{"n_layer": 9, "d_model": 224, "n_head": 4, "n_kv_head": 4, "head_dim": 64, "d_mlp": 576, "vocab_size": 2461, "activation": "geglu", "norm": "layernorm", "norm_place": "pre", "norm_eps": 1e-05, "positions": "learned", "qk_norm": false, "attn_scale": 0.125, "bias": "none", "tie_embeddings": true, "parallel_block": false, "init": "normal", "init_std_qkv": 0.0219, "init_std_o": 0.00517, "init_std_up": 0.0219, "init_std_down": 0.00517, "optimizer": "adam_variant", "lr": 0.000783, "beta1": 0.95, "beta2": 0.98, "weight_decay": 0.14, "lr_head": 0.00364, "grad_clip": 0.5, "warmup_steps": 504, "schedule": "cos", "final_lr_fraction": 0.1, "batch_tokens": [8192, 16384], "seq_len": 256, "doc_mask": true, "train_tokens": 157000000, "steps": 12822, "dataset": "wikipedia_en"}
MLP neurons of a small language model. Each row is named by its layer, matrix (gate and up: input weights; down: output weights) and neuron, and shows model dimensions 16-207. Each number is 500 + 50 x the weight over its row's rms, rounded and kept within 0 to 999. Numbers have three digits each. A neuron's up and down rows have the sign that makes its largest values positive.
Before each neuron's rows, "fires on" lists the tokens most often at its 100 highest values on Wikipedia text that the model never trained on.

fires on: ".", " /", ";", "ill", " |", "w"
L6.gate528:368523595438483519470494452505483454572573471552504452444474394493465495646504489573443568581569499483530490442438498518476530550513565437554521504458530549459514484506541581480461522485388489445583493448557531534495452388520537484507498535500487446621469574492480447548453533576547445500487553558395571429431475507452417554528449507495529455496437486483484541475496498486426496479512402606463530546462524493505534526536521491512507528592468534515484495571534547437464476522471481439494526494515602477421492481495550481493522482605564501593482424465493541507464562501521381477
L6.up528:432539565496572479450464568479356422559585583477515561393500433477423519520554426543495485501492532473461524436406498517529453613468549499506546465446502526468360535517460446530560533503446534475565428425514446477487442409538462527584511533487509485503496522486512485525547458524408467521501519567484527405424431511517515591495470542478466569474544478509491552540551431477529463492392466426477434499450448502414507509453507540506470530449444523518540541541506564464548503573500465473507646488474442432544585504480502475504555478506514470484594495567519585467538565523429447447
L6.down528:505463549500499556576411502517538514484503441532445561540558493504384602455488500460578540526590525565461423507467532460576451485451427412524532492589476488415519596486509491432568381582552487435468452548475492485505473637452526506455503451447510542537568385548527430476535542467492531438446425419465469577413479450445591517435561592481455486495534469521472447485501530542568533544502549501422473445488452498439544509505533488468420478572480533496458547479561516550553455552545457447473485483467498546436423528522493508528542430520475491511500509508575485493620542534478498451

fires on: "L", "yl", " rel", " fl", " bl"
L3.gate366:460531491433416463550432438474417432608525472453531511407440451528497433455502521449533469496586519467508388401548552524509403409558454531506518626528539537526540450589533404498461473495536412445495539546470497524552485504444515534447508484473561448551562492461443515510463485580494449429455594474475500476462511554524434479485495506528501507474487596573496459365378455469446483463457564633455613406563555520533506464506411508594512471506593536516469554519522394461457503415459531423553510464499528528527461504450565475501534485495508560520513511482479438527563518578545490515
L3.up366:522485560434515458456433487477457579482503503490568491527475433450555474539491532432608466471578505439437380404550528482467477489561541542566430571551531560514500511590467445518501512463446446377527499510405525488477524429552481536509581505513463440436520446483509432424537559556484541469427554435509527479510514512469522463449569488491571482556476560577637437464445544436497448476509532582480535373522553492502492549546494517493483559473531582550470517504508403421465508486515504465541538453521540508445523459457576452500538525544555508625599527564517474529489421515630502621
L3.down366:520349519496597487537506536476499520477455522566424491549529510579554457569497486489488398543488506409454439474542410566381511487537585504428469533507527490553522428556495488505538442530535463519620503524410528494499444473462424480542553538519568532423465514539584523528525466560474517517477348446546451504551476437484366447551496570413531518488397485560504481514463518455511508517464468439495496513443466492525517494560506523527561582450537513416433506506476486475492529524499495455504519483503487522507431407491525481550495494383603497568566452541488467550613508429433505557

fires on: "ress", "anc", "erg", "and", "ut", "ount"
L6.gate8:518512390510358456493482427515555485467535522468520503485432442507568435505499511526522414447504601548521584507509582509456493551573500487382471460420479442419539525442428441526521547512495543393466535512509513495374631534550518577495504531543508534436553512541555493424537530474484555492534454550633471534462529422463460494434567453501435570504514496535559438489394458467515464464514480526462470449494572476478579607506545583489539510476520497529528528490496466483528503418505438489594497557475547497416458563482469488474458520673405514424480524496483443478488537551457480600
L6.up8:482507492533473448479469534540503553532537565545506533503420521458512482524453515519521426440446540542433489548444576497577477508512511490451464379472528514462512589464450388515489470496515535477443462518578476586456515424517552508450394543514565477477470537551523456516470538526459504463521518485467435520406498495438453465513489563515546500520470588453520381416525515424478501516472432520489522601442511485449534576508503563505469504532516482590496408487505469473657497530455431449580569473579574500494542488558532443454483546525353559493394516523502479540429563303484548454
L6.down8:502557538533521481477509557519591442451429406544468509506482508538525443518557533487518523527445485466484522497573479486449515587477521589462476447463478491537563518470571550517571489517422418515504425504399611469504564507435494559512496474551538484520544455551503503500574539374452459465498519521527597547539423469584602459470501473553573557339558517450457499459456492604477526445513559425457489574542475611447521473471406498412575584488538488456552450401391502479559622526510465513432402515507487534446475440438449537558547509443580508511558565495464511523369432557539574485

fires on: "fer", "S", "ank", "vers", "as"
L6.gate215:565589428503464557543441507471488470488503521507468512467483480528515470503500539471520539534478531496603541548500426590505494560532464565463503501525451471447426481461439421502564358503512457450465530540505424543546427572447493547473549541469572504574544486480538466401520449431504478530503505471629486504564471493518511461482519539514455456482497542506383505448509612525555468571534592508499483400576526558529474470346445506444445430535583477482588468438494494470476501490472462498485537589543444465533514618510453581476523401655369463471435530534488558445447456478500519492
L6.up215:562513518445514555561448526509423533548532491492473453512550456522513482441414538517553529504590483491592512507352441549462540503522383578517489486584562481461561495401482529531562429434401546529564483507506505514600518556528522555522443493469517519469528422432522415467448458512458435455528499517526577392551549493536452491600507556538525447529526538513426427473567602577508511546570508432502447514545471483499512486461502503477520449498483527551594533534509480416495410456456456568553463531440441493422542522500544564433579499546442543566491625548479573484505499485537471463
L6.down215:467495570551469616544444427532520546533471535468481497524474574503501487506432431473461488513404505444508569461521477398561514486488507555447372572489455484498542505443548471524497497481429451562537446558416572490419599483524541416466563517512507503523457429508586511528517537472474388539457543487479515560442372576515521434541474547527503540450474433525592468481499528564536435538423483565528507439484430463526493491463495447385448451462506553517563508507412499503554480539423477524475511502445480463445497516584550474512478544570510531509486501470420514617473516437473501544

fires on: "is", "l", " fl", "ia", "us", "a"
L6.gate460:492499555530475515496455574493545491488433520526559470624522472419470427491470542540498479505495601483482366528556420518557434475537512539530486459523468587549554522468509454510484476539440514493584489537444515543536513491523461558529530571484444493475534568493468537527406511502469429516468595498352484529507447492523488506537474422469446466548580580613546445449482533481461545498455561508564564455388496573503526607436438553598539454482527597577544511501500547502564533516516530527540467505459481340531524531465528478490463455507503543447544452510509529439455507530574417455
L6.up460:496487406495541552538424474503536488538462618484559507539464463518574444524438564492606405485526522501416528584481520494513534519567496535470524495506545534455479502461460522535490489452489495457489560529424479680345468529503479529526614567523500372534467510584532498422524578501449433490473502483561461464532471482503540473502584471472459560529523492495588551477421422504459423458523595524466567468512481599457497427499578561615533553501589572508463517529414438516541490444501435496517476434455442456462417488478497532537522540534508483556488474485579464489566543462473483505
L6.down460:474519543534502486567473570495506443484429532476436511371565506538598493498402614449466506403625526451530439450555512467472471513541482482464386533531493653473450529501502444548566479448557479413430456569462615566517523490549480498447456528442462491511558496608549579510472520577479506476440452575515571487482420468603426437413492440480507506615403478549519499589489471489429489437511441481500524376529510471497464506459432505568472483554508497471536547541458535538464545484577537459473558514471480436522532488608512526516542492478524484514500458535564461481590560484557564474

fires on: " as", ".", "w", "h", " un"
L6.gate515:529523578441455507439550574515401535583558471523481392554526528508465486524464439536519545462521503489539460502498560641591499539476448495409453533503474453424466544530555423535467394567492612511503545557530555495501558462513544538474448416532517464486439453501459519449478434524486449502532544582403489461461569581432510553537542616511512460473469505408522458507434422462494489557566497518474442460421543498413530447486571447499539447513497482531414500504565492513422490505393484417560414490430437419530522522521435485433541486515480492562519481406503506432526567456611544485
L6.up515:517504504545521507518483544546478569560447524511468425459450525567511530454503463495498587456545489489461479541383559508574469480374534584499411479385463482496565391508465529479427491498461458408467470500533456531541508476501535514586462474523484439578420499495547514483495500512481470543492561502432498445457503519453525540543485530528529588515481481538541492590482385461510470436545479518418444490457456456392524490476549455633546528558496545485524550508537466535447518632412527521465488557471389516507512455567506553486567487489525385538569541438637617494527478487495483426
L6.down515:538576579509475502562489506470493622449490505533456500438460575549469468526562464468574543568604543436455565426541532453512555565446425391458568577574509516434507477559567475547500493524461512501549513376487550409386502514461579482576491501504496502432481530460472548427478516553589526462477523395537537589596498506414500527465537451516514414506572525503450561495403539425569441440501461345448514471523575558435471545506528561499452562498530468507476475568531513519535517481569458465544408505465516464465405561546512486472518503458579467429463504489565568452588422523423468550

fires on: " al", " sur", " exper", " Des", " dif"
L3.gate445:516550585465523549468419509492551500502463526585517420520568592454403457469550568499585540601560516496501439407463526491457500472537495515518460529572489568535468531455433492487469543525444395498494516505564538462423561482510461544486447484522499452515447495484365483616457501508496531528389514427505515566351503544424457490588551467410454572584506533464519478498516501482469458479517520589492522364413504545446490512485499437570524484524524544503445567457418505456498503497451519573543503447521524579528495555450490478526549368460511544572455461490572380551460574513379471495
L3.up445:401485445615448501401515451506424579636496444524481521565538487545514579493549580419541439534590497441422482468565470517440455448498514576513474542486476562440508491482480522527501522433434372486494546450514522426533598449533486469471372483576455497511466493548524505561544534534553455570427497474528526512460633515477465464538558505498522553567520486453507472381502499438466454374470533576468438468432431493541494452532492523561558534538539519513532555495489577519559459525441527549571602506415429493456447495486661516577448517545599449507522520478493465505565529509499462499
L3.down445:544540497580433584403535501525501535498497432484470442522590489456468448460499484413516500479568432484534474449533466589499564511511489472552550498432484550444443452430539575422528563477448407626517537456519477436389548415474435546555376476539445492523533557543482575589534543530447492509464636518474492470424520515405441482529511444472630573503465521546480551506537515488513397541548451502470460544421443416533437457534610548545543559516550449475495494455433556557584557569480530516589555471484469541496532463490537512550439524530541558496486487578560468497503460574459437515

fires on: " con", " Con", " Pro", " pro"
L3.gate363:463565525563581541542557478471459498437411482456478486520473473458501483472455548580479558460523470432529505508518519477472442472491458423479559500471513542447453522478435537532483536517501466488606430492491527473556511561540498500542487489459470493602509502543448544541484484593501530386566592489565491499508452562424595476491501440458435542554419605553458561550471494505426517392490546408558503459545592470462508559434510585513561456504500507506374465433473573451555409542479495519493390487393547405497519423459506590439554450533521426474587498453494631528478524453488452555
L3.up363:527480469573421530525580511466484535489550454433583507506475470508499499598482493502443478496504458508447520467497627512437552519474506497454510500503485553523424520477388456499476516479502495395511510487539478489486513491551462495525498450490509447597437613543639564550546520574491477530485536381431419550544426464509507624577400443556589493484482567532452545522636472460509528551473480509448449441496456527423444500470507489406513514459477421584415532518560497444622447530425495479538479530470497481500498441526586531506576584455608396492451562477483423489501527464410563485
L3.down363:478464521488535549404568527547468553488502499430551547444525486527463513493399488403525448496513311524494577523486529473464502490544503442482540621437504503523481481496471534494447446507556534431625586519458555492507518501577440470445545503476491495571465467526598535523503562545488504551465633450464550556509459508395566599404521504574502433405510497583525522505558504519524575481481388567482403421512440569444417447444500544427460493562472485511469522489512534457497578504504600521536442554458444466467523442498509462553465555429583520463436473458414405472455468446485503496

fires on: "pl", " fl", "yl", " Fl", "fl"
L3.gate20:434486614537463566433378530468388495539517480503532505344495469426526498489493521463531561540490610372488448498592515413523554468518495463445514566592495504436495423553492489571482448417451567502582476550458498521577459491481570523537500517519470516534518532488453484467495482525589555536358527544501411485464555528452545537500507519499422494516612639493522475541537506478504576496466532425576581446460503469512496489493490414587472416523584516514474481574509542404392440496456474422520528478509517539467484535467458461474484516515524565488525469510499463509461562429496560461
L3.up20:550446535491501436506504505520613429497468468517495541479500383496468424608439612442469451503585453498500544500552502523505510577454485527628338581512484532488588495514503496484510533464569465439541439510512455559445593391472427453489578431454508427446524398557418550457466515533455482443477504472473447389471492491541472496548502495485496445561438500549514546387563452454463472494489496490447517456494573503379534599502519519515530434483558535548449468512493463490476540510611507446412565489536519460572461575418482523556508528544475561462497542531512503505505521480443519524
L3.down20:525426528455548474513483548487503579435432520471482496464495508554508426502446493532486461594481496376519460399469513446438598521475530427474450651589472494469465452528521512533434453505584489428565555431446606473503429481501533608478571531449549490452468514485433484483526507567438534536529531482451496476517530458575443447578521550470462467520369518536508524513602565537432441535499479569558490412539537585564504474530525534500538428502505584511568482546472416495530636488528525472505568468568451492534439465518437548474465506463515572505445565562411451573558580479449491512

fires on: "ress", "re", "ul", "and", "d"
L6.gate9:576606434494436539522526567463489515541556417546521524604443425406474463501476524567461492558509526573532522566543528495448573515474460491491516493489464497444504606495459580475476415520503440541487433482495512481456576514504525527485456570559511443503618553472409458414465486458379467492462545504511443458540475560447459439475513449385484520429596528532589420483512462415494426430544508445499487461465511588515455645422493507543477481511555466564519483539451496512490464564456416539524417425451435473567472562439585476488533504494411534454482589469494506518499585465382482488
L6.up9:475493474543474491401503436546489510515542530478525460493520567550526309457450479530575464544512469532589468494482533424637535428507519540517476467527504481555546510429533550465535516477391508549440513453513530412521557461502549474459474463564363570459483530488394412430422517444430466478442485430412494595445583519481522574542476475525564510431512455371574516470442464498627466574509505541461466515502572504474589541562505505511540617522499438536549523533521508474452539515533498396499500517490473504532396516517585419500511537448535575492484497529427505482439403485546451522
L6.down9:479486475460496479543506471488495550528420540547552479492535549491503517522484502443499459567492551408486519539584550491587498417453541559539566562520468458527573503397499548550489486480408514530394514536537576569583533490489503514571529420484527452501484555489483550552597462480393530524488523586449485529452535535522490468529531458447517540491506474485545556467438583467453440501553453500535474565455437426505505588492413485513413493606463514413412515465435548424458471448457424520586404547434469567531403524476465545427485568433583414515527519483484398607600409554503559554